Part of a small language model's weights: no biases in attention or MLP.
MLP neurons of a small language model. Each row is named by its layer, matrix (up: input weights; down: output weights) and neuron, and shows model dimensions 0-191. Each number is 500 + 40 x the weight over its row's rms, rounded and kept within 0 to 999. Numbers have three digits each.
After each neuron's rows, "fires before" lists the tokens most often just after its 100 highest values on Wikipedia text that the model never trained on.

L7.up127:476537504487479491456504463526457430450493484552479577545517481506531542482573450488435508478531437498473460497524489541475526507492539345503545538526478468492502525569500499443523436473464478506517463522480503537519534523381514483449490489543430513437505508587523524504524541496518481493462552454518452463563494547429510463573493467553473507516520459505592553511535537487475543534569474507537475526483521548479612529478424440518500540463475494503482527428470505521522489570577494434523433521504536489515443560489524477541452495538485526500462457512506513512491520574448582446
L7.down127:509479528516568431525480531537445551524486480540456450512540552411551455488573533462486558501524470453516567495489520515439472481580524516461498509486527491518486521494446479508445478469564545552502500528485544566457498449527424550526424477497488516475568503530446496462485482452504558462482502538492454481500497517492546509489432437517523513451548512557508496437404517496509507483473468485552532403473536502468510554537462475450573549547502481543422459550570578549465472497452550549447546507454469558519590439461492531458551508487461507426448528519479542489451519458475474555
fires before: "==", "===", "The", "ased", "In"

L7.up443:486500483538549446453465520464515505524484588441526510411472542548493552514432508562588499599558485495543403510458487564520418531514498494516532485493481437462592523529474509522525509467477472449440480480505487449512492448505481561470481483493539489530458494463559536459474479523486444488509553493466542503521450550478541507610506556513507513488495513527533506510538501512499486506501529416507433528506462513518497496432515469534543435412509490485495465545467536542560544503448527461454456566432450464571544429443503506493518595514496411553508449485538450482501506520535435495
L7.down443:479522496516438504492482416452456488506564539507416485518450530449546575538458495529548452510570502454562509506508525542556476554471426506523487571410465483492570477593470514466516472526570461444452472525507494498486473435476472502540488450476535517488552548496523485554485550497551494493468540429394562452506443497528589456479514532492499504520502559522472497523538412480492579526474471534508477480531539472473507559509434510497501412482495480465478509528466525513573498481498594514549521538425560485534536495512444512505520513535446461466474458514549541501461470461546458418
fires before: "un", "od", "and", "on", "iss"

L6.up211:536456533447521507498437521469492523451590470574497484533491590514440474511502493485504481537515506469506538508531478451525488522542503543454484492519508525419509548492499509514470490439480434445485488486495516450560486472506440496498531538429438532566502464405456551489519503492508473495552462526544500580538524532512412518538428497578393451553407471528523503488510520518502503541490485482477458518566422540533536494412470466613441502502558472507476459507510539482543570493431473533421469553544466498469426510550511475478453517459478456496557524510559531497520529432518491463
L6.down211:515515580522461509557511525432465490457543480514533447556503462464547530468567491492436530483488489514513516475477476470536443485463502536500467488546506553437522515476419483520511510430439483437522517475513535464531456502543457498467449561504441511506518501513494456443505541524473536547542442522529525567487436452545410470469471540512490507556566439476483523489548512569512509578442510435490489521554431582529497466465475481513493498515479447474544447519517516479552601486446486505400581491575519495559440558524531427521533524462553492400489541587511530482486501540473532483
fires before: "d", "ot", "v", "or", "ore", "en"

L6.up692:489502481550484463487522497478449488513533474533506484522504482441504471539484461502519517473499490472522427611503504525443475521542474477510538470496484487501505557493513513415522463539468485561478507573450461480474397571503528456523479513525444496509480515521494475443519461510551501547433539529553491402593520533510583563453526545577524492539501494572516534528533453494579451550481473542491477476410559497445589493511462455549436497474498538487444467575503508529570488518499509507526504483422462533446455510431523415507499473453551425491522564475467442553463556495510526444
L6.down692:423539470452558511475537476477475498472569498543492526526551481469492448445543422442433540538503406504467531484484524521479513499449502509487498476540496483531446543477458461499518560507501436490549485483506555502552497481494520463576467440512522511456458484537522477480480506485505559520509566473578515653584500546403531478508525470500473558465500508591518523489494469541513498575449526543574509522459481517487452495506504559529489493543455494521396480538478506470452488515559490472482539489511495471520519533383426492492491438504488521506493483504416392549516522495506570526
fires before: "==", "In", "===", "A", "The"

L3.up270:532485415487455525510455493521468467495496548497442540504497506489440507555455455527445507532469428527522547525475514514541546494456513487510503449537506505549467601507418523584545468444500435472526493577510535456472563513526543449471527505525507420503508458531501536552459393498514518429506507463485444570567496472517522467564528484519501548471572531528481484442509517522469469502523459459457543556523530432454472584515499476515544434499561511447456465544561530571463497534558452542489519471465459486453453511484475572532532487492498482463466579541468433520504431559448525553
L3.down270:522498459535430571470482505495521444442567517527474517509490493553518471613504449599470489495510494508493582529490548458499539513491471493490519554470484371491519459538486507512455490568453533523486523484475511484463454573505501510493538494506486485555445444536527542545484487525546444474554527504448458445473459600570537513527497459478520474505505471547434500595535427503457432438445440484468490528500552467529565568537448572513522486508440506498483529555468550535529429465510481554450502447497535463506445502485510501495538469512571482477528480425454498462516498434548539453
fires before: "ut", "p", "m", "pl", "n"

L4.up579:460477433490485539503564543464542501520401545522490387470480515460456440561509486570499505450436559563560515565483422522502518455546435525560426528493482475571552480427524462396530496495475487476501528550530512519507492502539506470554461531519477545463543524518543532480503528553396563521449565484515471491524496496508465508487432515476488493458531515586535468545469517495502455531493494471481533494460534526495508473482531464492503485486517474568555522582481535488482453515427540520475525493561495489453503478492528510481499521438412413533504468508606440528519439503487529446
L4.down579:478464596522407429486559511495524532513424542505452500466492530476521574537485481520499479549450544555525434494477546495427543510514439590542493455488529569502521519486578462468494502504526529483467528533549482515560472532471463407569446573491497504548446505485548565477499601539435551500540465445531566517488494506485493453480459464481475475471500487444516481501494472475501496488513404510565481596466463448524518469574470451568456476523476556495450528564535464497462518478425494473534529523557463458490490489486479574522479574517461438455477528488538470512478502525462516489
fires before: "N", "2", "3", "E", "4", "0"

L9.up703:426522510516560489513495571507470501484503526423642525488520516528454526543482488537465510513523500491543470475500485487485463482517499472459514544499515480552509508477516545498535456444468511549530398570575536477505508514483432533460507527424503456423407529492508547492421499513520522498504497496476464468555480511496530423522530595538534486542537507468466523419529565510535501523552541556486471523546525522509484471540474486531599469466451463574526495491487445483429519468446568596475523494459539520538573477412470495477429449452482496503503500498518489464419547521513534422
L9.down703:494529484564480512487503450441526481543521487475506470542402507492528519554539461538462480485458506562524522490476495439488496533469527497454488503465460529514483482456461539472532495471561506541523552564476452529535550551542493488490556498536485505523385537528463510496458543461573464485509537507507526470540556489537516520558497478522468482503512490543421547491493492496456532505518523460500564581501494438501602454437467512560468405512489515477476410618532547430489486438454397562501459480433512483504519443512534540518505507515446606561474423472442527462497533513532462463
fires before: "ul", "or", "ect", "ec", "ond", "ir"

L3.up749:474558539489480535524483519484476510447554446530447466541520510530488532535512476481400540485464455522464523488441469467528556483510545483550525529472497464476501508443517484512507453506487549472570464545502472432430581452591442518535512467478495514500434513563516463549486388466523505540451461500491457508534508525484508491550494522485409575506466502563510493576515467575473512450542522471525486492449459422540564497482506545507507589491452572444493409559533486562521500472556488514458480522593502456461478491491546543537547494573512474468500542469502428535402524491492526517
L3.down749:427480497488484486513375509481522487456540433467499485557522541573528515486459471409451492497500548571475501461469502509565507526523595494476475464458483442429485527536534501522503477563486485457412480480471576536500536462432455549518486464463500439511508501499491492479523435495522489527561445545504452511480536587513454538503524467494520548454579510449469521535557429566515525506560463490484485489475538501541563476466511564412438566478536571563495459520497520516590499457557478531465484531529455478527472450515500482572513513519527549466479565462544428491469513502489507437
fires before: "iam", "p", "age", "m", "port", "pl"

L7.up659:496435478433520515521458497449540485522521501448405448518588523485484486513554548480473480444498438474540545431470520438555531487481462513533500464558429510487489489461526439524503394544520498477531558487526495529475433524488486442510488577564442494476558494599448492475519507525522490532499493523459502546488567518563480490488494472561490492493597554531515501433494570472500454515562479496445527487466450468514500556519558574514524515483503576485540606532475463491544542543486500520493448480473473478509535503485383492515483496498508590479484484449489429546539519528493406510
L7.down659:506486453499527528503506481535599494452542495451564481496468473479570480523489504503519497537551509422471443437486459510486484606441513514474455494485485482525477542531530466490504461530552477466540538486550533591525446642459478485481456475550504458532458417515493594411540514571545503541470525486463522475482433502485484509518494454433531466478500457421517519481485491431520549463498447511478433424496472523514484516584558506503538490517500475539512454543580516517466488551591519487502501455476488492571560455490536513575479514535475439523433463464501479524483530549469518549
fires before: "e", "ion", "ity", "ic", "ities", "ing"

L3.up649:541488558527484462482524494488523536559499522486466504475444498515474488492529502588441500492495481543544431478576460534503472572534494436502548480485554487492522521555415574513544505506466511447517478516477490493437514398508546489441553491474394490518483582468545576508509456498539569549453488536478454503509457487466440435477527479481501613548492519481497518448504560448496551501557517491446502450465456603524489431522480447502556547487467520478465500569416526546522497408493503417504536506508518487506574500495507479490491528492426533496515509548504552535472451524422458510
L3.down649:488533494537554492537572472440549479487456549584483455498476436467396488555587572479494534516556475459514438491456472492452498454567528468564564513548537519554449521496571490455491482435509508468421425464525546500479406474477461496441522465545506533544528491488537614542580494620506534491480530490479505509523468534474510450501501438456479490470510546487532428474555464471485544542469522443533491478526509565503486467499510442500501484404467536481478529543490561498488468428486489473603479456480526502529446509568506503525509534472496483477520479508524501540505519521461495490
fires before: "ord", "ch", "erv", "al"

L7.up627:522570431470517560465537534492477486418533493543519440567591478473504503509501504490455515488541520516494545484486396447547502492480465457499519461474576441535436489500540445586514520488494501495492485497497537550559423525429459451417456438488475450480496494562504499553487507441551446493484537495555521515502538621472534529526506457508461560554423487585446482595495490524473466505472514474544477459510495499468531456491437515544490516494481492516459483526488587562425514569527512472563458473534512533524462493479525526461471511534508439470511527509509458524449485472455581433
L7.down627:504537498461504505508465488478451507511485470546548519451462458479539422476470515484459550502478488520465474469499468558505504428480518514498489479546540492448492536460417468487475507591512511534493511493457437553514513463566444526495417518567497459501471442497511526444467477458504394475473489584479523544557499519485546461533539508542511508520493499572535565567448494454514504500460475549454496475505496453527538592487415577483547532559486495480488490518479644564508540596570477489511535506412487501523487427381541508509479490567550512550506552507474455512475498518486499512
fires before: "\n", "==", "The", "===", " The", "In"

L6.up32:494508568585453521506394583465478429484514489475489477548570529476483480389483539468528515467525479466499562497501521546445501541459501501498465385536475527531590509566539501566447461537414533513524501499494466531504527482535480476446499500528455546536538562505482478474498460609455429455550465441500539448554445471465461468493473464549477551507483564457477456513486485483508504483559541522466423510529557458464529545475534533448526515471535507517523497497544540478504485608497448489475478474462499511502543521465487510549444445525507553526501545481456432489550522505479530569
L6.down32:492591499482488540518477546438509447480505486514563442534575414575491453502493480501503533488607511474583479460490478527421486472518489508535444453573501466542546477509537467505579471479513553486520449582519489503493491517413633411539485465528539479511458512512487520474501467507474527479561475550502471516386527511521456374510500553488512503473559460537568509511487532506485565499473466542470526451445548519523500471506471482461607511464542491489528486540480547507501522457504465505505497436478461509513460521519509542503458503483464499537432509476513432469438504520489567460
fires before: "es", "ed", "e", "ing", "d", "m"

L4.up176:473499468440412491513509536493466483488504464517507489509466547538472581517504526590512519554551473465527490522475511537545517524473471534521500549502510479542492388485487494498457549456471544499424569567530452475538500509415534484447583562467498469551534495516463499515435421506560524454514497463509483528523466619487518542541487425465531529534510489482546509497436443562512488500422528505460440532573516448507520417594534389464471486481473504440505527541469515481477533521501448453433511533409457487474496498467517477551513532440539496525518547544551547537476471495497490520
L4.down176:495496442530490496583554532496515494546518486476522535537523510531395477485452478515583482554449497502518505524543462535491437427437503466548493526449604424507514438498571475473485483491478587528424513546508478537505563464501469486515486522414556464514529495531493525530463488488524542570487522552497482498493432545445577546491471502512533508527487514550576501484459432487546538582463507545485459508557560476469464444435475455473468509521451498443475453507496562447434496450506444490523441577452494532517554519489479510506569463542517456520501565545460480552506437437465516469
fires before: "oc", "ist", "emb"

L6.up643:427541494432446508432480528529432523465529521573511486542499491472503572487553497478430477562548470480475526550452468507497541504503456510454501470485563510530501565482490497515557485528468406486493482468463529522508435499470563485446463482496460492428493523469526536502456541429537473532443503518587468470501523555465540515497532476510452598577467513600506471462530481580507486484435471494498486482511533533467616489449403472548532519503496429491408504499495531535499499548576510512552496473440530544522464506482570537434557509468523456468538479510452465503469540538487511425
L6.down643:457581412446459440453467479518474544453473489598540493518502524500529482437535486496485493539530488515514520509485460525490518416457465491420522450483551500470474518513460453524535500598476482520550487532492486566577449498490466512477440481551475571440479465536537505452454518465519487483518481499574464524466496461462539477506496444499526459559508480563545503531478480496497513529447482611482447551531477539523608506514441510514539505493495492489422467537509569557495520610572475548527506462448464483562428508426547532489560524524526444493485504540536435446472535494526505445
fires before: "==", "The", "In", "===", "F", "S"

L9.up24:523602511502505501475501484473469596470478483521504480475529482538534533492538500511440472508537480521533543565441438546548535511512474509438512489520566544539474481510430479501490475570390463478507455422485461484548469504414519521436407531511453539455507490561475560568478519440436406477505499527525442509558547555473540527497519497499475564551514570541481493494480527487476456497553467535448424483452491496482566547567454503490527555455497474551456482490459576555440491477494409498521472514515559488454538503437514508494449510545519400516508468496542489510493563509458510513
L9.down24:490547443520515497485507471507486509458512461538522520509501428476535471470502526550511487487446518433530492467515435531524497448525455480443454534490494565441490508535516498537536491506499510521403448411479532462481466571449479501536482460514488478477496486469471513439550430468473505439529529535491453476457497520508565499497427478511535498502511526553516540550525453505477511549484456527461511479521441497516523520549441537479507576483570506600508492515462683539480522540596487564475487486477407577495546466436534507476579533477481462489533478540564506452441500576567508466
fires before: "\n", " The", " He", " A", " B"

L3.up307:554508500444513462463560558461561492488411543457484482492504466507538521437408453539463453537483586585488461491468398532456583532476499485531457535519464512476614503406529488544473536498498523531481521558509500501519500530572447432468431465487491517500494471510501561446441529568527499484463535430453490623537517455514446466488444534433496492465494502505457496497518517544433497554548432496482537524497492569477511468466503526492471515501497534550473512468559515551503518496427546411540510500512569477513511522530579535474451501547493496485504509545525507501532502504498509434
L3.down307:453507511498506556520520503573573429514512559465446492466497463475482519453491460599540480487447518499472474523467452442475505509522472535549503464498496451473504593482553466443506533516474493420447529437490498519470580524500496422462509481502548597509435531516526495443566623485511543459459526497508531482514448550474494491553396554483480513483545493510555385507432514481529472469606404541483534470490529547515517458518507447566534478547526510500439520476471474501472529527501537462501503503512471516502513516447521505525493486536460493472502520568585490573507474516463425497
fires before: "\n", "N", "3", "2", "4", "0"

L9.up611:463534557545535489515561559463482477510473553522504524528518526534535498485469509516496470532452517507532536584492521594436458502475484495437480495508459498519489519526544492443360476508520490518526478508440491555525466536420505499530486442462488560426471472515521490490454561453549491493457432541484474538542450508475447480468512547527554480567486496505541463526481453491475514541527423411441495539547474441531474512489463480452524531469532435498565542427445389522446514554503433517492548511525499452467460474546507549530471598486539513518555442565540537463472524567449505482
L9.down611:449505458502430520480508480488467551487494531522562583527475520517461427508529501566460481479498441461468467567473477489477482483506468534488504429544470476502509507454453432419571487578486606438532504494514525487494551453446542470528522457516496468509523437530519466460528544457478488421477532474517491490477580475487465463520479481543521480547560525498489489537493539526429497501515477509480459501472546459494490506496537516460546470439474487573466613461454530571519590493443497561561531530498461539486519536561527569554419501413511464485572504530544569433512512455542547442
fires before: " the", " a", " an", "ed", " his"

L8.up318:555539541519494516540471532495477485531468503488479490480533522523474549574489548525572564464413430498473496574412448519490539518536479537455507442508495477526467448455492527552505504519543526520514483540518517496443466520466478474507419461412551532454522565523494530518482435558504508523491542518557495525539402465432460553454541458393433543527510476500598500528496433421489465462550515573483430513543439518484467485476503495458534523475483521414445442495460491507507536575495493512505459512470436500504522543501504483489563451553530526447521536488505501500564454505474470603
L8.down318:566532523550493498491485477507561460511469479473449584483460494534482476448483513461525459567391446558549516474532528543417472424503490489517534480440532477511519478496489520544525533508520520488520471455508471530480603473400586463497522435547520459487503484522555578542456513530540449553478558469441404545507476449525471502507466515573496467409451453448539512531496468512506489470492538516575503404437488455479489545497500526438561486586505485446527546508576529507503502537568511505542531506493485484471578477465559425483524540470500503524480547480484462472534503456475510497
fires before: "oc", "ist", "le", "ball", "l", "p"

L11.up13:453492430431480515508578529454559513445454541482503544501486458497545456493525559590565506500500493458524479555470488541488439475492482506481480561523490499481472536518474439480428487532480512470506504533495481501544457526414550492500485544477525615494465503560406479457505502496367501482508515435483471469421471463463461537481422517535494489521532503506518494435471550555491548440510463437526520527499501432483575558521530578469574447473510545504534492487444487551548491469446519528538567461485525424491540501506526514502514499540549528521473517471589547436478548493451448556
L11.down13:479410509456492487541456496453446551527468499545554522504514474503500376479540498509510507488545513463472441489469421464510559499504409472451525478449545508487492494478537562482547453501462561399512499543486574495542500526414500508430493421524464522472539514540476552462494539562474484420504535530523505482520530504399467493509452543553499530555466553476582522453523507510507529567493465521509488529531485444478523493423489559508552517564592563561457565488553525466419511564485448497505515449503532558480535514561481467502495447532483528516537463490510537490433507468480460511
fires before: "ed", " the", " to", " a"

L9.up424:510423474482539472475470513398467504555522520543468564499554495443535444468496541501476512468523513466507526608466463497511470510476530504515538390438552512434526551501525476510513466468430393533495599561528527431536511481495428463544530493499510532505460463517485512556536419562474440550504551462445516599466526492521488476483464484520449538439513474514488427530515472515556452535449500524485476470501472540529542490487554513444459558568528533561528515481491470559548546477536516478535492442523435458457435544565490524462514566462475491488503534535550508515533512466471542486
L9.down424:438470535455527557498556506466501421507527504539570488469496462493477452547414461397473479468460542468497493558550414498474522534508472481494503558510499527497552471526475395484529492400529550547527542513511423462397468500466469517486483506539488509505441566522514537510466508464482550508495529492443515545437479504577497490436528535520512604469519537543473475476518523486514501548435456530497545483450476516546492475523478540525544529577485530549509509461440465484436545467455509539550518500497493446501479523480505514613446561447478463456510527540496454521507584506456546574
fires before: "d", "m", "v", "ap", "ol", "on"

L3.up571:538429571515453478516439514465474529486499504482493422480505464511567527498514514493519450472502533492524544515474533455511508499560467545462482482446514514510520473447452548564564495522490495470530491524492479481505528474514471522458466507554440503469447530531484529483470448542509524562487492455440482604489479505524523442497466483459447485494535569572513625541488522480451486481570476536411429493467501533519492530512436468466563446419493475472398472497498523502497444501497559410504492516541509397515546567556468522560512432497501515537505549574467630504505438515508473476
L3.down571:448531517515469521477554440449508462550484524570496491492405440495469515499468427492517455521529502513516477469449455541565505533488518540544474497395517507460424454492506497561542561558483521548510528588504563563470514589460581526503490535468495470507484375534493583511493558478505472509498542406448513551454520533484438394497461529537468521475466465583502511563527487504445533510475524479518538518503561510486520461474477464469506549479443472508525505515491561520485527459514468466499531468589482485476540574472467485510457487468451461460498501450478593459522554469520509518
fires before: "ord", "erv", "ch", "og", "hn"

L9.up766:521589472468490488514476496552510478497446516514579514576507491503539519450504489478431442462548538513468487547467456539477449417485507551435506454531518492525497500478505534498492455529507468518556460483498358515529513514543452510451504488516471521531439437493461542562494443403463457529527538507589475542523519544500498506454511475492498559522525432503524521505588535520505422554523522507469407495572494524523540483450463500594505505439484495555463420529454551499448572559491421499537468526527495508493443535466495497482480502567582460437508550514538545534508520540449506498
L9.down766:469564521501443499519521480476557516503486518519469509533547513465472470513455521481485475491516541471489566516504417493536508528477464492417503515564568586545510492455469476510476450496460476495544438505540451464474543489579521492562407504485452448450502514492535487455522351438487507469519471523527450519483453529460523464547554481531458466528531487456497506550441456456467536546517457538423476482506462514509569534549528547472533528522498561527523493509484633550525495575491498540516537473457419488537450445443562549517423450506503545522484514529575494523471517468497446568
fires before: "\n", " The", " A", " He", " B"

L3.up710:473560444505492497478470472548526500469589512480492482510566499518444434579522510522420459520426540433456581464518493461505539573481453473592532493530484549488531534491513500516533490467480458523508431519480492495450550562468497482425549396460481478586521525477485500513477498534558461506499523491518438552485495483441526417523521496500448458552471484499483480467439510489486501570552515469489538498447547543491529423512520466477551435499503564484485514528478512545603534476505531475484520486460549537570479441480498522419539465430487495468478561483562474485464524601524571537
L3.down710:552521503494460515456468414461463518503516494491452522465512498557497388487515540531469544584517514512443524460507501440524475586533465468554508474480513544472524528476606486527449477565545527565511475512504508512472547509544438435554565491498546506376556543485547481512484494465520509528555486482452485459470525529553468547541411459462444495482462482448507514494490504521526563524451501505526560487510491410526447547546438410559529495467459440527490387535555532527433535454471463506490521533469543499459569469494496494530515520583524499467505500503480486482507479522544464441
fires before: "ly", "m", "n", "th"

L8.up92:506503417461500442487444516513511483484483515493442499524507511454522565508513590548466510524524494571447523551413492551399504468512500521538439456479457481463517494546429479481547539508498499504562480464520523535472502477485470524563557433441483479536459449506487544508485525498496544477523613492492474488502442498556537487477461534460467460545529509530483510513474516504457536529594448503523458416474455471479515439492498505540498440455463500390581478530503577518472500515480429520475514464500503531462499551571482606500507540496534480592480518404558555434477525522494555542
L8.down92:499457447482539478477489488502439462543493480529506465449462459482531538509476604487405500503432512530457521474513441509542499549637539543515475433539522483451519554437481518470488565537474457515579544522547482541564478528554500535552480450461496486485550460505504509496399511453521510543451492521498492469544499515501512521508455540522522461455482522589502492517479482465451534564516488562528428467481436473470466486514558488481428549523480452466469522586514530547477491572471451559461453505506599461447486503461582475507466463498521498522479495440482563595470487480488550513
fires before: "land", "er", "ra", "ire", "le"

L11.up570:514567492514487539425528475513555461500429480533425445532532498524563476523577531500442530462571535508457527530552482513529437471453445476471453505580551470523444572503530483447504413513467491518523472468494473513491439527528473548500486516497504529453568523463500463508500495505446473448532481533489436519585535478487536535513551465481469444492460491529535506500465441492550429545509527546469457517480483534506582483545477561550541501501536492645492514554459488598511435456495466491529459505604494577478422471424458460451475452498480488535512533463489461511472489521509526510
L11.down570:512550430471520417492502486467540506469430488522536518575442512488512489455537525504516547555492543516484468521517416487571501451517475479458490507463509543498497504437472486502470520507495474541493431479499494557591496540456483496523425518553454484464476518548484512475487484429437479483485529551489472493464477532464555522473526458497532516608541536508445530521493548476419497520548476517491479495496492482465528525517472516503507556569514540492478559495453720498475508533514472525479511480434411519466523518395535480512527508545497498440578565488505461501458511536545441454
fires before: "\n", ".", " He", ",", " It"

L8.up360:476495422493548460486487512514519459460416463530498507556501514565493505455521560482443498512503446533452497557428521423564521469409471444519535480492501535467510435443419575538471446513533414517504513491471566556552454599522585516494494510470507467487531497460539543543493477528538539502418509448518451540505537475532474503539471509542533596525520525505569569549479480536414573563499490542455463529470468502487575517492462478588450494503524462494422511493573527471538526500493505505502507444452513549511452520477463501544449502519475518467483531523432505498480534573473479473
L8.down360:469515499479506483542479523505496512557532585534484563507513457422490528538470534512550529482526532419510564563544449516500519498517519521475479486374488500485537504465434467481480474510492457436500626494502485504519466452512487497493487468477495503441468489566506513464519581521437562496530486544505510472417425534499523489523414500531529476478553547563527464524398532465552468531491467471448500445445509541505453542485435568476493482469541497433461508494497604482475481573574412463558511479509518516554541452530572435463497520490499562505483537480542552511543457502519473467
fires before: "===", "==", "form", "f", "=", "i"

L6.up308:516491513640506463490484457513503568535441490502536523464564591506523547572479483552499523517534483465518547477467464506451475382529474499492549487487527534477522542475506467497621542555479494500523523549493472547506469446486511533492476503519501527525501453482571508518480464508503454508470491469508513468457491448517524477568460534560537453470509464488500436485506452507544563461536583475547528494481529566431493453464509493452453450600459508441521576528473465505513418492501461533483439518471507505465446482441531563514427530428517415484477471520532433523529493574527458443
L6.down308:599469494506491504553510474454468476508480518551510572440487512482481520509466445476502535586527485528537487463508445514499440524523499536544495526474521457498497579496488572509558463468477459498509423550500526513513490473516434535487483449571481481482536463451459578493537444526472451484553504525423608501432532522511507490405479491535497539474579533504475478499559495435508587480499469489521537540528541541450501380522526487520480505558514557483487429552491450500470448461452431459465563477491494464513540499507491495445491495527536423572540489436536546526531562405533504460
fires before: "un", "al", "iss", "on", "ia", "y"

L7.up383:488476443517570518451506455510497556528461539483476441500542524453567502540405515503520636486516573545516523497508500511595527468549483470533577517521538527533527568468479529512548498527508452555473435501503548462468467520564507453450467503542499496495542562479463486581444462529487516474477521480508486482496458422525533420571547560428509493481546486444478525514534529474458500475463460409534546534443470523567605503456505448487508477491478449496445468483488507473566468508516520490478471474512483514469570443543510560447452427490490543445507501455465480564473473440514483484
L7.down383:526508543528499495509470542571506503518524534495487508496509560455482552485543445459497424475528543530470501464463463562514475537494520412501550472482490484489495575522451531484475525486452524566434466541549538492547449450530536518430486414490590466534606509508519526529474478460526386496511434453539540485545533528478450518519496578440546520469547505499519500468560486437468485490426478483493529520552505568476465440518460502471507542469480462565473439486547496456499456468485538505424501507456551533550572445480532536530478495537436550537450571511412481482447595491484507528
fires before: "ru", "em", "an", "it"

L7.up147:453478455582449573526500469575608520456475515527482466448535468510481537613498528563476450494398499504543520511549446452554507469499507487419530456509511458489463516547525516512508506476453445455429537474573489485487514470466510438512423536544537487482464466522453479481529456515475483457486538469485515522508560485513452461519531436517520466521526508560579415511501527528492536458501511506460493560379537515541533590476507461524565509494483509510415495539515460551497437496451536518460493482512515557457500515487553552495499519478459621542486436511468489524537499534512464492
L7.down147:462496482505497528412451520451526495593481513454513488521483499477515536446505477531471473516480547550474540548535508466560489576501493554522528601460490527502478535529413527472547512451526504465435470481581526493530564505523561540446480516464532546471541457501495535482499460556501546492471530441531481409477508498480553514505453461551545505477472471412502468425547503423487514572415498477493449478442484527534436536484484473542548502502563455561478505433478493504496456543461524474465546492461491528527429504556497491404506537501436452522512558478570479501589529527446593506
fires before: "ut", "ch", "s", "age", "n"

L4.up511:465508439498509519431466537540527537504514433511494488477528502445535497486564554437523511568493507503499480474471445610509502530504486562471489502518454486463502422454504452525495513479491595468542469470513501441526494487489526488472492526525481561495546501515468592539427523527450527486545440477516463540489507438442594562501514523518492498504560474434551504524569475499517520509515468450487491470518520518495537454433436466490484548435490530375461568489463467490508493486489488541498557488453455504523508486494515500497484525567538460550547397496579527349451566547451513497
L4.down511:536522493586466519504495433563522428464450492544458446523550485463453490513511472500471559454489452503490520542550511489509468535483451477518492428456496561521442524432454435467563459517525472511510469533420426512517542491481449545529479468448493406552402533451556485439490508506548514454466458481539474538502520499523493494533526532548461552495469551494544493463419527495521490508544527527494477508519493498548461514473509594470506449471537536517492516480460447497534563453465522559555505459548486487413491539497532452489658459503486529532500548523578560522554475562483470476
fires before: "\n", "2", "ial", "al", "20", "t"

L4.up343:471539458528445519451563530503463418552473517570441538525543509475477498498475507500541504571590464501532452539519493539427507512486516527506497476428537542530495402442511470509532470444508544551493447503488446509457497564509415504552514569526455481478584507526485522578491493539462484499445555480472453505539527490556470483482533541496472532508443517510470471494575507474563575519479493550464512563512505511494467408466456520465424502404502487462506492496500552501416433495498459471517530475413441442512456496498434538424514502541587498535494503483508451477456480585494521517
L4.down343:422556473502470477450593577513452426475511505502515535473469469551530515567440529516523504510565547502484472607475542501516513511480470514550502472519468464611466451526557477447565468514513568529512487486447458530470481475531485539406587527529484523479511464512528481539530527582446512453447449515489442486586500509538477501496539473433480536496374468504491467471527577522532493487484531504516460559511490503505504447511500498539425477449434511497476520513439468521472473534556560437534519468439498508541525482516460536458478440440554463512527504516541512526475437569499461453
fires before: "ame", "\n", "al", "ome", "a"

L9.up466:580557453496518577478482493507477496523472468532469439542607535497534511399522494445448489508539540521559498515503428526561529508512491480499483391462554539506485592492548526464471448471498534580506570496528452580535469430511567486548499449488515482486439492532501522442480445422505513444521484505550492465525490450561520488529512518481410515458532476556535511560468525531477461500440437493442430498528538514473559509514519488530561514427483507497518477491487540520541536526554450471534474452537501532495478472423511490508498474519495522395516527485556510560535474472543588506
L9.down466:569535487541471501435536506523513528479507476595488489497424453537492516596498495482438507484490521515466582489546452483536491456527468508457447536498511500532494522491520500484495454581428448468514442469499568540548526501530479441513528530552418477466464479598484453443507487467456474501524555540485499491529524489488483465502487424423485452553556517584495448457513391570513469504467407537487501444514573486523537478535524493565484532530552495524443544482528569500435497513465477477497629480502491528459539515449493452496514550520463513500493549461459480485459528553584484493
fires before: "\n", " The", " A", " He", " B", " She"